MLP neurons of a small language model. Each row is named by its layer, matrix (gate and up: input weights) and neuron, and shows model dimensions 48-175. Each number is 500 + 25 x the weight over its row's rms, rounded and kept within 0 to 999. Numbers have three digits each. A neuron's up and down rows have the sign that makes its largest values positive.
After each neuron's rows, "fires on" lists the tokens most often at its 100 highest values on Wikipedia text that the model never trained on. A number after a token or word is its count.

L2.gate87:541503504486496514480514499518489498473519477482505472488529521507479528492528505438501483450503509529532465513486517529514480459519477499476513535492515503527510491483482488509516509488491443460490558554461467552499491496464520480510452449490510489504515479456447487491476515516501534540478474492497484462506515467495483539488527517480504521518519468517523516499484488494487448469479
L2.up87:470512491446500492488508471475521515480502489491524495517499561454505507467523468531451462502525501501478513519487457536505529474514477504507497481495554522489500519513507497482551528509474501484485593528487498522477510535505514512529500465467515508503490505516497445467522548469504511495490513479532519412459488496528493502510531514523488497505453517487508481494512507449478445481504
fires on: "er" 16, "i" 10, "w" 9, "ci" 8, "her" 7, "ho" 7

L3.gate449:493519485478516550504481514506496502491493496490499500480495519483475507508514513472497490502516512515517496489474499504478508521494484514503524502486493494488480486493497491435494508501494532460515506529545471516492462511477486499481481478484481451509500508476532506527510474476519468516503522535503491543490489494447503471464524479459548502460483543514474498460526515484497505498508
L3.up449:550511516504493500509472519515525468521515535522538512529464509484495503476510495528530543494548488503487495499527495508476503482517557482511483501487486500543514509503486450533486500516497494529527499485508500459486463468513557494470477457480473507496510517500493492507554445496520481495499522524520489540456468561491458548487478496497528500467523497486550513524448502501511497480497
fires on: "p" 21, "t" 15, "ig" 14, "c" 14, "al" 9, "on" 9

L5.gate150:477477508544503478502497522522547515477434496541535485530512485532582456476510510494499514549485516480524501463468462501441517520472455513493458482522514489451530515430494508490485542472442486526513500497505526522524510521463490476488495499522495530501479540524508536496458517507519476484529503497451507525516497541468492471545508523557473513482524513553508482515499503468512466508489
L5.up150:509503478511497543546478499457473484526485511546509496497468483524517476483519497496479514481495468476488489534466485483519506482476491482512498442540497537492511475447508500472449512486496515510483434474506465486554501545518516488554487516503503510478436496495546473511493513508475470479517479512495522497481497492507518519536482496506523523459526474480458443498469499505488512478516
fires on: "y" 24, "\n" 23, "S" 9, "-" 8, "mmer" 8

L3.gate194:509487538488459472483458497484555521485497532528533511488485503486525517513525477536484490501475506570521478509527532498506501476490523462441524460486512479498527500526514536512547508516487487473506495477484478480524458517482487526534526490492436470524454496505492501506524477501470479491496483521478473531537483525527462518540463505522534465494511472460521509491548497500527500516473
L3.up194:519452490488542510526476474495523541477470506499457481520504480530515496494523500463513516524514499510519535540514497498541471466476479504489495538517527508489515501494508551503534493494472468515485469462528459481492482474508491536507510520479484475482475474485471502515476457470508459543513493506439475458522506507522485527536483469502494526536494505524502439484547483428513500532504
fires on: "re" 31, "d" 17, "al" 7, "ion" 6, "de" 5

L2.gate470:436462498535501497560483507501474517475504462488488496450545531497514513462510519478463496496495522490485526523515472508487461498536439550510531486463475525491454483494474549534469473508511498494480518502537450476524471490485520467519525518522499518469464499503497482471513530487472510508526523491504499520486539501500482514518550484536500534470491471490492484512553502520470495506459
L2.up470:433502513537520491515549484476474519489519482561513477460501495517482493531510510521521508484550482440450526501536526504530520497483489508538496486522491504450519515477488519480489488491509469464480502497531497481516477499531462519532511538567527510494461520504500461490479502503459474484522506479496471508529479463481490491505510474500490521496499466484509476538556498522511510527466
fires on: "s" 22, "ke" 9, "us" 9, "ive" 8, "y" 8

L2.gate72:508449531453470534490491483518451501472484550514501480449522527482500512528544515465477455499565527505520469488532501535492480483492474524465497486518505554469534489483514506516490491508505520519507529522484501501470463465506534499479490522501526464487513504529490561497523472525474474513485491487507489473470486522521525510523489499532451517496470497508508471525507490525489459534443
L2.up72:508469519460469529515501474518468512502464532510509486502526531469504504503502499481455460563595523502490494493522508526515511509500465523492511467506507519492489486508523556542492480527512508508498535539474489529497456500533539506466481504491561479476529532501499548491519472528481467458474475473524493455503472525500507522497477500532439514511474471497530494514507455516486461533469
fires on: "\n" 34, ":" 9, "e" 7, "ot" 7, "ial" 6, "ident" 4

L2.gate348:519506510495463500529496522516468533523480513490487534540537467519533475546496517488485505482483484499523555483521459523488513502504516534471488526475450523480515486467528483535528487488483503537524475496542492511492457504489507495468516512501471517480488448524505536452508479511503468529475506468535459504475464485521486479508471478485517462516505509523505499507483498527464457487521
L2.up348:514476506504483507501523470505504524512477506486476543557462468486452547485537534475508486509502483524499492521504484482465506464464499486464479463528457484499483544507534482508497506493458492505464495504467535492513475435489499521516470556518540431503499513560487520470513486522531495522472487501508526494478531517546475497502506468469502524509496462486521504488495500513474499486496
fires on: "st" 18, "th" 16, "o" 14, "n" 14, "el" 8, "e" 7

L2.gate496:461518490488505507466446511469495495482473494522501487447490472528487482496455531509453487531516488508518510517491517477474499509508537507511509545506471510476477534473460472517463452465485510513466472509517507444494539504461500507455465518471467505496508529542518521479514535476518528511498466492508520477514508517481517504507456478523485469467519494516495499502503499503461486518526
L2.up496:480527488472499499507513518498454494420492506516509472507486526503498516494495482513486526494520514453496489489483512477516551508505502536457518498499526453570511474471512476470547479476482504493516448465492523478510486506464501477499484497484453522523515514555517486489488507518509508525478475520503483538481559476469493452477499493500524488448508513500505534481505465481493482558523
fires on: "ed" 17, "s" 13, "y" 13, "o" 8, "e" 6, "w" 6

L6.gate322:463477499487505547531549526469533521475494506531499516492500520493503501480530459495514482482479515497509556466473527520504534507495423515484488535475459493452492489533495521495533524462497507472530520469465523518522475456508456462525512508457471466482494485498532458566474492514499452504520467468499505444499506488470517492517498505527529471506530490529508495437492512481487495498479
L6.up322:477506498483517514485520488507546519498484480538495477462496513518497530482503436472520490485495514508507517486502480480513508510554493542529498469460463540483477513490510484539504481477515519530475518484498504499470507488500471483447482495490525513509458496487481472502483491462487467519532526472543460437493503473516482461481502542489505545451468440492454479458546517493455515457470
fires on: "t" 26, "it" 16, "et" 9, "re" 9, "ur" 5

L6.gate170:491512504495522542502451503480476511437481516485527512554479504481480509475539531448514502502478480517487518517497516518563468503454553447505504473474476514501465486519480513500493530482501511507435506491492499492537513527483470521493497505502483540523510536446455488501499514443484514473496511515512520517511520518496486475506516471497513488509435529499526506513533472483501540441505
L6.up170:516509491479506499499476489524529462492499487473550522512511539505472498464509539488495504488493483490503541525486519514529494477541508514491524495481522514495498471512472497504477460516486478528515493516508519517505500526477545516500479502468436498524451500477450513508431464503521541461514518446489520498497510530522514443495508483489492455463504489486506519520523496479446488474529
fires on: ":" 56, " of" 24, " a" 5

L5.gate483:471509522484482473467485497461530486485485530489501524522492481537508494499501498542492533504485465499488493473464513515516454475481465496506533494471552489473530483489497488514492478511511474519513528451476502467508532485497521510548512482479492512470465467497488472471505502485524474520483466487527440480489525515497479520481503502511515468526518481448514504530496469468480439533546
L5.up483:492516532532493506470504509516479500514482497528508460515466478522497525475491547507494468495530495476524465460505465473487530502454482554505497473547492491452489515444515520536495523560535487461479530514476487526484513539511505497465540486522490500474520477480508478528492475488462483478449533476517521514515475466469494499504475492506500477505527467496521516496513445485488511508494
fires on: "\n" 99

L9.gate459:488459497479464516531518511515491509474516499510500512507527548529549530505517483511504516558514501475512507471485524527534490486562524518507450505484496494527470491491495492497487467471509495537522498508490478479499503470498515479518493507507493489545521511525532441513478523494532537489516523537551516497504445449491504499488492504471455472456513513460537470517482496466482472523498
L9.up459:491492487462528468505529521534476528442486507515494511493508503562556494463463476497479506518493513447510463512474485490538512544513533479473478505505504534485503470483524494504498454490527525496537514546456467493520453513523505514508513513504499506480508481526510497487485504513528484530520541500517527506512547532557512536510499457514516470536514498499550480503472537510490560512547
fires on: " de" 84, " De" 13

L5.gate321:529514533513470463496512491482517513514469503463506502497490501449507482497523531490489496539536450541503505496464503500531521540485467499464480530542515512489489496485457493507495500535459510477466517502483531498532513520443544445509481515556484512508492497491489501471482496479489490473504530461505493476503549503514519489506518504505506491512484499483488518528525509480466518521466
L5.up321:536475486503493472514478484502546510422508536478523500494448428477488473484460518500458506481514542492496508484507488460494530524488494479512504463466491474472471490466451513474494456485522471486489528475493529528533490494439540509500490519516532488474490529484485485479516504534484506488474467497542497462494465466502490477502506468521515515503484507468490489505485492562527501466519
fires on: "er" 17, "par" 16, "lan" 10, "é" 8, "ma" 7, "ce" 5

L5.gate105:489534539469523550490461514474509499521511531503550508468494500482519481464467550515500463536500480513469475464463442533498533491507521494489534521476491494482474479499522459540491526534465500474471491492475494526522489532520535476535529503556492507546485508508450497477483492485563532482464499496499510446480527491483524495502505527540505497535499465503468525490524524505507503446510
L5.up105:523493465505501524522503504510472492478515506481500466461463506473476482451512552521524532499477583517518503497463484509524490473471512483472526539507473479548541494508500501497510468474525492532471509468484540454508522479484531547525520514512510466467504451490476545506525486479516471446492517512496500515555500491452487535455506508512499459514508487496481467493539490455470498491510
fires on: "le" 28, "ch" 9, " first" 7, "mit" 6, "b" 5, "tern" 4

L9.gate510:472456486541497540515501499458447463493483476519478478554517492502537531495491528503490500456487482529481496512465479518510502517495477441524491518495475522489500518512511503543540466517535470518508499501507488472547503540517494515498520476507431547483529509514498523501527501479544470502447488483478457534508498495514421483491514482510514526497488546458492459478502495475501472468500
L9.up510:510539510503481519534468475524511505507506463495519483502569511537482529511514458509489469517481518524483514533504495492486531563490498510524504529508520508515514463533547488467497467508483510494509479521511503475568526534521503479511495481497535489522490520519484459496447492509490513465506518460504502500518481483506520506495485453486464526487457536564519548511512518530546571498500
fires on: "gu" 13, " p" 12, "ev" 8, "em" 7, "if" 7, " be" 7

L5.gate404:471494499486478546501494496495535478498525527511505485508490524514465510488519542494465532540516530521507513493490474471466528519475519482519475501497499522492541476527463489523519521474537469482479486440488498512453454510515508479496515469517484470521501487474561470484509494515554515506470505488507517455527478488530526468518527488537524510532524491517510500531481496519527486565552
L5.up404:499519490489531531484470452505476541488488490495520479494463525539527537486491512488492509477463470502473554505486535515495501490505463525447490531517516482502498489512455478506468482462498525530494508505541503535494514466482465496478499523502500501510480509423550458495509489474537523514548449490516465490511538480514483489518464510525430536485497472522507506458480514493526524533519
fires on: "y" 23, "ri" 11, "ed" 8, "in" 8, "r" 6

L3.gate426:560529426473488524458489495468487514496503512478455504476506506532546537500513505471481565521526506507531508506497493554507499461481525484508500520524479473475538456490471498529468523512461480488544486443478486493499479504499482494518520508494482514528512491530493527546502494478459506514449524493503497501493463490506517546500498515533480526504502459488503495467516554518526513518443
L3.up426:522499464483492466524484537505493502487487522504469511516558525482489495445495544539521518517510522519497516490488486478500490473519517486499511525502496499549529517526500481522434486499525447502508477475523534512507473507500480494538500497488507534514462491508447469525466462499491511509478491458483498530525480498471513482528506533463560487528561499491507495504534517487489509537473
fires on: "s" 16, "o" 14, "ne" 12, "e" 10, "E" 10, "n" 9

L5.gate324:496515519549518470503495464477440483445476506538497530553528508496471483503536513489480491464523480472469536478508533524490499520510493537498471504439502518498516507532503488511523481479482511456481475517530465528504502494479495503514481521472485489493485515503496452532472509466441459495483500452500486530499523510521480525458528513516499531491521436479515494468510515498469544502472
L5.up324:512463505507547491500491472520486475490451469559496535531497483516483501503457515484443498470492451503472515456537525518506502479541490505524498513525504504473476469545531480454511482470529495480551504496509536543515485484467491510518517473539457499522463545558495532534477546483501472525471479505522506448531542498504535517471492530523469508477469480465532473519486496482496544492506
fires on: "s" 32, "a" 6, "an" 6, "us" 5, "se" 4, "f" 4

L5.gate400:462502443542474451478469488469495491525467517510531486463474530490500476474482499489534538515494487461503517512513509525476492460514544532518476493498492528520545486537529448527475472484510522535513525507444496504522476479506497524490534509504479465562504486474531460481488526499483456477510507517519519525528475442531523512532511482447498523536478541495499513560489504447503511513494
L5.up400:498460508481498445525478476478461487476552495487490518516512474519505496481496506488542500515532509458540550528418500504537475533496531505470481519510503503470512472515495507482478485526483500503533488438404506478506490492526529505452532476505512464547457496480482500511481517517535518492532498487502536487526494503513507517448501519491503501500490466502515503474512478544498503487477
fires on: " de" 80, "de" 15

L6.gate266:550518479475474530485501485488507500528512482522551509501491519548445475519477490508516524487476494520469467453493472525496517502496517560539505496483498522497510501506496465469474508494490541502477485517482505504511527532507508500495488548535543530495526523516539487536517484483493509485474494475556510522465479498532471473464508538480502480465522491503559499502520456545519549488493
L6.up266:545549471509473495476450487522478501498490495547465469473510503522495500462496469524516488487482450492437518487475487503490513519478505516518519513507502496491551521518501524441502503489525500502544449527505468478501481467477510464499571530529483467476489482565510508517493445519530494508506517480523489541502517507546466502479451523479462544539505495540494460483539470512513494530493
fires on: "ical" 29, "al" 17, "tic" 13, "ological" 8, "ol" 7, "ic" 7

L3.gate454:485471521525476431509493484499468504496476519513485510528505497510514488462479489520470491501475493527508485485480478427488494485512533491521488513513494474494531439486503508455487488503500468512472530452473490522478478473471478503511534507508485486484470453489491500546492534531483481547445491549505454515529523515488521512495530494501530507493526502484494488514485499551522465517577
L3.up454:471491490506458494519521488480533463497498508512486491532499508483527505488481508513568453448475491530513510511568520483518482510487462496509477484488506473483492500474503572520527531487481472521520495454489541503516525535493496502471487511512488518465465497501502500530474478461492479501528528575457532501522490494501525551504495517458455494487536465508491506486464502455502505476501
fires on: "\n" 66, "ve" 5, "t" 4, "n" 4, " However" 4

L5.gate202:472519495544463491509473488496480465520468514508533505534528513489478522487463494507511470534540466512495518483503538539532498488514498513505480492494489527476546468531498501513506516497538487495525533470498498514495488480520545492488508520563527518443498456511512499469512504515510500470526512489544504510488539518466500496501513495526504539515478518516514469520522496485457456530441
L5.up202:463523518514486509496426492517520487542510495542553511559494502503470532495461528487485487516519476547429461502508531548522528514506520496494480518511485511413512494478468490534502530527478502508470534534478538512486501488546487509489510501500537515503517504512495543517467502502513477488469459479512484489508517527512485518482513506507496486481473500495485492537526474504489449509484
fires on: "\n" 100

L5.gate330:500487486527520527496465459472562524477509504513498501493497458487510453490516504531481493499518540517475506538572459524495449532497556496524471515513517499486474494448478550485463516474519505498495487462514468484461477494522500507527496528510478488471447482476556528495494463476531509478507464524494479529502498542507508480478524512511542511512475518497476499468516506485489507480497
L5.up330:516494509487472481532490509486475511538518430477506485496518473451460466509551502513464509471521532529422515500510512478507471472482566480471533519563497499480466525489540494493489496486509482536511494527477520464488481518497498503538482532517490511483495492481477485492575501472480464494519471507501495517522535472484488509527501496489468508465523504511490506525473498506464494486478
fires on: "-" 39, "\n" 31, " the" 9, " |" 4

L3.gate113:504502534517506547527528510503511489482507516519485453458488500520506533513516522513443540503481504492521526475505496455503508510489533481506512527493567498489510498513528513550458474459461510500490488457491503529512477541533515460447508548505492550492468502504487492490471476466540504533487495511478495501490555487445538507500511528503527455526516459435466513491489508508455472533492
L3.up113:522545483552482471472481495505494485494477472519463470462483493526516525475508458509481514558515525533493480501478474524514454473481482522516447496491450448529468507522510485541472494487547478533529516507488461500519514504515506545495485541539491485510529487507499509512534478480538461472528472467491496499462513507464457534540489500523461495493486496520509491523491488505493490509504
fires on: "le" 23, "b" 16, "at" 13, "li" 11, "al" 10, "ub" 5

L3.gate4:450474496481505527498529532503495502474486532553477540557447501498458450546523507525498567506517553498470485525498487516466451513513468558486448459495493484506525472513517494490535510509496491464513489501537447497509476524461511502474463506494450518473532507523478441495491520512520510532536502534500502521490499495453494470489512474475499491456475532498538494515494528482476500498544
L3.up4:498528532532512495479512513504510509490518503526472464470489448504528589518503541521502493511508512479470522490507484527526500527504491464483491456521501530509465483494505540492549474488523520490518467471515477499516492528493510498468510476495540473479499525468477509498483497488487485540521499542514474451535496459498510497479548501463520519534459507506484541469522471473480528512508
fires on: ")" 29, "e" 16, " |" 9, "," 7, " st" 6, "t" 6

L5.gate165:514488554510467527480473464508491490465487493481534491542495495505514489464520457495494519515499495467442483474487516514495544490492464518516475500529495528466546475523504482508511510538530492451504501525475488528483464479526510511462501505498517517489502497546514502467463468521515495468535467477524474482529478539498525514530480503512522519476508477446510495523495458454488506485458
L5.up165:490511511520470503453500456472458470465505526504522482525475512493507520478499481531502470504536484496493495472474528507511479480483497524492525467483521521460471468479489523529489523489492498481522513499468544476451529493504487542497523485484518494452461515529508532469463471510486517494482474501546478464525499495471514503460528497509532503508516462512550511492482501511455533503485
fires on: "\n" 100

L2.gate443:481527482479520455489465510488534484523486524541490471469510483562514525483498527480518504511499439512518525492503492503469515512491494521528422476466486512545482565486472513507507502449536458514469525481522535459518494516513506504505468501525541495489517468486507472513507465534490506479533525518474475434507484501476515531493507534507508515496504523529492513464501473485476506507501
L2.up443:486544516512481511504527484507503494508502482500474501445500539520481501491503506491479492494502514459481480532534533517458505498517506542529488519492484518494467462488495523516479516496513477504524487504481527501506511502488495551522481535543542503509533487551465462505500536490464475444463551482520497575476511518478499487490515536560519524494519494467534469473480535472508524572505
fires on: "th" 14, "le" 13, "co" 12, "h" 9, "les" 8, ":" 7

L9.gate150:517491425523515517522519511504491503492511490497536501520510524550474499507501490518515508538465521509476499495500487490496476486559504487495519483508485444436526511506488485528522493525463527541527525547481492543485481502481516497456499501511514509476533468502535454487469479496465510505548501519517511501507477479483561514492522524455461482474476490522447490523482531520547512485506
L9.up150:548494492547493494509503485480520438502503500514488548453481527524472499494478471504511447505504556499458511539470523473509546483541499542513473478492489481530471485496474465487512489469534495514476469498542462529512497505535498511477512505498504479554546520496504537523533528520484522487488525500510503496543516496498493482518540463484531499493528468556455471511475515498500506462460
fires on: " a" 65, "s" 13, " so" 5, "ly" 4

L5.gate260:487554499512467511527522518465487511481534520508504493534467517526532480524495467410540502508480548497485528483508492533510484526452459513500483532504518454487495504533441484484463508505473449511492496498514498484455464465490468499477564486535498517510487532479490540502450501500496545507478514496503464522507453516516504505497485494524481522478516487535524495464516484543437521463480
L5.up260:502498521507507545549525499515482494439476504511495509491504475506511505524527539491498544492462542473487482499494525574498555486466491493483548501497493481508536533496498511528513452497487456514495512454506471517466469526460481507503555523520500495493518462517505503515456518494511541491514474519541503489551455490491466505492477492496451506498524474505547566457478527530464501463494
fires on: " as" 42, "s" 10, "ing" 8, " from" 5, "ed" 5

L5.gate10:479485524511459491481508498509471521505491509536501532491483480533471499488486517532522473437512467464531467505514507514502529434503496505498474500503502489508512493526493479505439468512474476501507518487459534491516519518529511523531469512546489488527518520464483495482525538478477495510536463512531515544487497501476506461505505501461526494483472547485455501514494500543486515492510
L5.up10:504522513510494551503448475538485511504529465522485492517524485500461504509477471437550510517484481480497510444492530474462507425486455477543479521523548493492506507497469521498450526492513510520524522463503496462529485483510523492513503495536503466526488466508519513499540495504523515514451515515537496522509514480494548474525537504470454505481470535496497517509508511534503493506530
fires on: "x" 16, "ol" 13, "al" 12, "==" 10, "f" 7, "," 7

L2.gate53:463480479510509499477483559554499527474440487540503457459510485561520508473506507477476469510495513513465455513470493479501510501521475481503497485507532542505490452496466496513462476527465528497485469514541497495476502489565488503499489494555481493512461484519463518525495481487491545496501505494506501497494530544464488504523510471478505495504482485478496458473549443503469506477485
L2.up53:496507498499532532489464486505468489493491514467478496548448507532492481483491491504476465512486463462504511526507520476504539532451487491513489491515505528542550517499535495523520480534455515534505468474491546486499476496472500479514496464513455539567485485496474491469502547506510527483508480520519485523508504503557546517514498487462530531492499495502473495501480540543501462500487
fires on: "y" 25, "at" 23, "o" 11, "ve" 8, "ep" 5

L3.gate109:487473527483515502496484517513477524506498511506508495465516490448496479456492497506480501516513528536533464505470562534522506487452484495472506482533492548503516484509473501481451500495457531505532474503539475496529510471465535541481465554515522530513518499506495474425474493541469525501507515562488516464496511522502510507481527526469549493489494480545493514461465471492506454460472
L3.up109:522504545499451548509496499513492511523486517524507505533517493494474493495545515522479510541488515513490479526474519476527519505491489463465504496493519499497511476464447477472504464523516476500508500530519467505477516514496533542490499557510516519490505504504526464474509447506473457473497490489541500450529509504471494507514474547444526504480511525503523481491540533516478513531496
fires on: "art" 20, "ult" 11, "ent" 9, "ic" 7, "el" 7, "ex" 5

L2.gate86:462529549489481472482493475547575545466521496494481477493507461449458512532444481510549460465496500518478471492487516509562522513496552498455485495476525518520502547490512509504489553485559469519496502482476517466497473513510472509558546479505486474515513513456486479489498515537498513506498508526503491491506512539496489528538523516543521452497485513476511504557511504519520494495499
L2.up86:524507515460502556515522500502477496490506508458462498452496486483490483497488486551515499529498463468536503508492504499470484467450486516514540554501534510540493444463536481475502528486445483450514522511500503502510537471491475464525492504463471478451502485548498486509482514492466484537478474491487479448485448477500487504491527539481490469473471509506492520467554526513500509469510
fires on: "di" 17, "an" 14, "ry" 11, "al" 11, "ice" 6, "d" 5

L2.gate295:498494515469509501536475519510495546487508506447493456475506500453489521483479504478461473478480511477532500516500499535472517426447457500500511516450504482507517529453515482493487515550480509491497535513475530484497483518483500473501481525535485479494519455523484493493453543505527502500502502488539496516482516534490526511491478481494536472513498496469495508454488492541474476484537
L2.up295:546491510485468500504524475472495509492499465475531494480480466509509473522519494471468523485543491518492451490520471507484466510499490476485496512498570503477461492504479484473506545496438479482514492509502503544462478514536521501496472519494529532502452516522503460510457499497503499557490480510466491501512470517534521476523482505439470542494504524460535538506485511505487496445525
fires on: "er" 15, "ine" 14, "te" 12, "e" 10, "o" 7, "w" 7

L6.gate268:536485449486523486480526527467509531491524495487520484478488538515494520519464491544517495475465516538528519493487488505484504481504495513499530494478480492578504504485449551485486545501493505541479507463513535479501471516488470497501496482519494462487488479492468515527528487501487485529504547500557448556436523489498494535480515482478515495499472513479501500510483493525523505525456
L6.up268:493464521508488510495515484491483529466497504489456447518469531493447504502498500477465499510505525485485518487492488465506533471532501493515514466495493508531498498501477456508489456467496513519469435523509513486520537471487475475522462507505520541496468512436491520508518483483461486469488497522541541515460459513536505522474531517518494466476500494467506521489496456471482485479504
fires on: "al" 21, " same" 9, " full" 6, " special" 6, "f" 5, "ing" 5

L3.gate344:496497461493510485480513480492497456516540504488464479513507493529505546495481476475472519456502523509494515474482483534495485471487535494463464494491496462470513490547510504510487521505518503542505502502527461517476488512542508471492508455482460487532478479507483506502516460504529483505518528506527479508518536475524525518503476485517488479533500481511502531514495438493498459534475
L3.up344:568524502417497484523521514553477436490538481513454491507491506444490500481545529435505484455513490519492510483484493509530483456455504483508512499486467452546516514521549470488454464503506494529504488497488484511490483472498514476526520478483488488479501520522495456479529530477506471504503497494498490522484543484554477464504496510525497500453512493485461487472521484539509523522459
fires on: "n" 27, "el" 12, "s" 11, "y" 6, "o" 6

L5.gate195:497492499457494481465445488498529500530542486502523478469447504481503479509546463508497502511452496524455515543511496491521507508531505538505541504477513524476505460486525480501583495530481552502540461562539471473491498494511482512442510474528514551483494541525509509472506486499497507486458491521498511513507474457467546479470500547480451500469472462497512497516502474424517510514489
L5.up195:526510539491514496497488542513567517475549577476495503490489485539442480494516500510494537510517497513477494472494465479500480458491521493510503464520515490487522488493506471518486541494510465470458473516529487490500488521481505462489476512529500516535546481511501472489527464532559470484499464530485505554466525474491471501512507472539508533454494501512505478493516484529506493476461
fires on: " part" 19, "ist" 9, "en" 7, "h" 7, "p" 6, "on" 5

L5.gate104:494494514473503495499490480470538534523451521495511505471512499530508466475492492543544521517531564499511494496484481530483464502482559513501530536523446444497511508538496447517490508509502491498503524449502512453488536562538450494521536433531512511520503472463448476494535488500472479491505509539507462514524505467485509504535503511524485512492512469517480507548492498515490504481500
L5.up104:492508469512485549514481504498485507501472515513495500438490524518488489523478473483556521459520509499466498455511506515495521472490447552478495536472510438516467498488515466514513471515486492532505496483471512506491513527494493474537498451519507516531481511496470462509517535518512504511502490535488463544503466534495474464536493470488448547478485475496493564509452530480503465474515
fires on: " so" 35, "s" 11, "es" 7, "ell" 4, "ay" 4, "ing" 4

L5.gate317:478465529499514465510518536449501472516539463460499532489507495535515503499524504535476526534511515508480550492471523489500508520520485506521488497532507508514511513491507513476472471536467499492559450498517527545540501473527445494523508505491483498473475566500489439547504516480491529501496516430464501498474540456460491438511515521499493513493480500523511540509472484469473501486490
L5.up317:550480543450534492512526487514531506478499524456447480495476540498496523517458455503517488453491520517504507444534502501521526455500560530497506449487550522523504507504541534508516540443523516518523555508482521505511460511512523495544495480554501504464491480467545495503507522518476511442514509509512476474507524510486471476495519492455513522480452463493479496485524493468514490497499
fires on: "et" 22, " one" 14, " $" 11, "w" 11, " set" 9, "t" 7

L2.gate31:510525505497514473495468470484529530526490512507468511545489478508510499488572521491484475512533508458543487501507480500510484522495464489505463513521525532490524534448529497484530500495491497477498467456499450535490501493470499484470485498520497514469478521499506534484525511477524454522507506473476513504467493531516529503500486476557500468479516477440513476518470493529545456509496
L2.up31:497521485479515533494454492522481514508462496507470464545489503450475453477563502511455517517486513510523513500519530467464487538501470499472479460530524526493474552444510500526516479545499502513515475507476536476480501477472497486472446520524538462522486514520501499491498481457534494489467483506493527511478541486490504496500531504535499488487505514520457487536482490517524491528448
fires on: "\n" 81, "t" 15

L6.gate53:505479501507496551491523496515498510489478554488489468490524495429519485498509479489498535453488495443458519476450451465443507496493484432482448516505529503466499501521466507483517514469508502475494503510503498493529471480465489503517478485482519507503500525504506547511484491502552459518454483461505509516516500464483508470501513503514496468467480522497499480491502501449504542508489
L6.up53:496478498489486497524470506468516528474489485498530531502498487503501528478534491526493461529486545483524489520497512514550539521516513482493482543512535459480530539528453490520521487468519476464481467510485492488477489545453514531498499429505546473486468512482558481533519512531520528430476519544472455501516502494472519504511482489505463534470505518517523522501485507508516518501483
fires on: "gu" 25, "um" 24, "g" 11, "em" 9, "4" 6

L3.gate6:503487457472514505471506505486489459465485532487547493492465486500477506507481434472502494484513493510489512505476480498518435468494451497489499501512506493473468497516478504497507455512502566513494478510466513523479507526529536472487523504532504521509490513486544461536511523516529524514556491468489500477467493460501457488549546530513522471480448482493522528454522513480519506527512
L3.up6:479507495479484492470506482530477485498451563504474476487488522501483471515513468515500527488486510505512543500458489489510526509518512476531479494484493505555499494513463459518513500443493509513536521536485485491535494531505498482463470479530555487509481504476504540471506492491500468518481495549530529515513504493477505503489513494534500508519515527572472487465490504522480486485543
fires on: "ly" 26, "ed" 26, "ated" 21, "ar" 17

L2.gate155:480507501494511482520502503480497507483473518484551460425503506529460461536508497508477456512474494511487527493505440488500486523515510494473488500526502531511487503513509489550495457499526501519507477479542531521532458482508530515520511461511523494486492495486543458472474444481504472473528497473498534475531475471427505495520489535525505521458530487469490490512462525501516531480526
L2.up155:493528500479537535508491505476473563478482511498524507487511566498520494511525506431491473490527484503524510514480507493478517525471446510518480511473481525518512455517486511523432507483487508520508501509528507556499500480501481531487517512520456545475493512494524515458494532489506433529528433516481484502506498501497551471477545541553524509488514458462521504560491552527514521455499
fires on: "f" 41, "an" 16, "in" 7, "fer" 6, "ion" 5, "ed" 4

L6.gate190:457495503524501495522496521478515482476446456495502483502499497496482465509475458511500484492532503474510522498502554557494467519510524525507499517453542495514495487470518484519537508521534494491467494516507504507508485468484523477550526487520466543544469522478453466519488504517472481501484461460497515497539535482534456533462534539495495477497488458513511485526519520468498497502537
L6.up190:481563461506497472445548505490459518511496505515500501471505489442505484488541529517504478523502505460482504455514501498483521512498487512527537473477523535509481545544537476526527542511472529526488482529525473503460542478491505541521468481490483520499512471504498500490491515496524472526480480505501476523476532490476513501493553500514457497487512522456540495489542511490512517448483
fires on: " was" 34, "," 21, " is" 18, ":" 15, " were" 9

L2.gate161:483498538524486506549481547485468517535552541575500512498486513507476508494543473501552523525495483496552485523507472473515456519488510518501507520502482496532479559497463498514498481489543476465482527497497564498544509495501480513505516465505483514520521560468498487501526489525515469520518502508456514495490516511508495540513516488488489544525494514492489511512479490465454471499527
L2.up161:529514482485537511490537439549502485526484506477500473473508478469488510485509514511485502484454523513522513527511502517530517511477525471534478532470491474551485501509472501540472475524493449473481516529516556489478505520512515523487498459474529449509490539496494488482493503515536502494531532505496541512440493528465474501532558496484529542483489495499545480510497496538529485501438
fires on: "n" 16, "ub" 10, "h" 8, ":" 7, "st" 7, "k" 6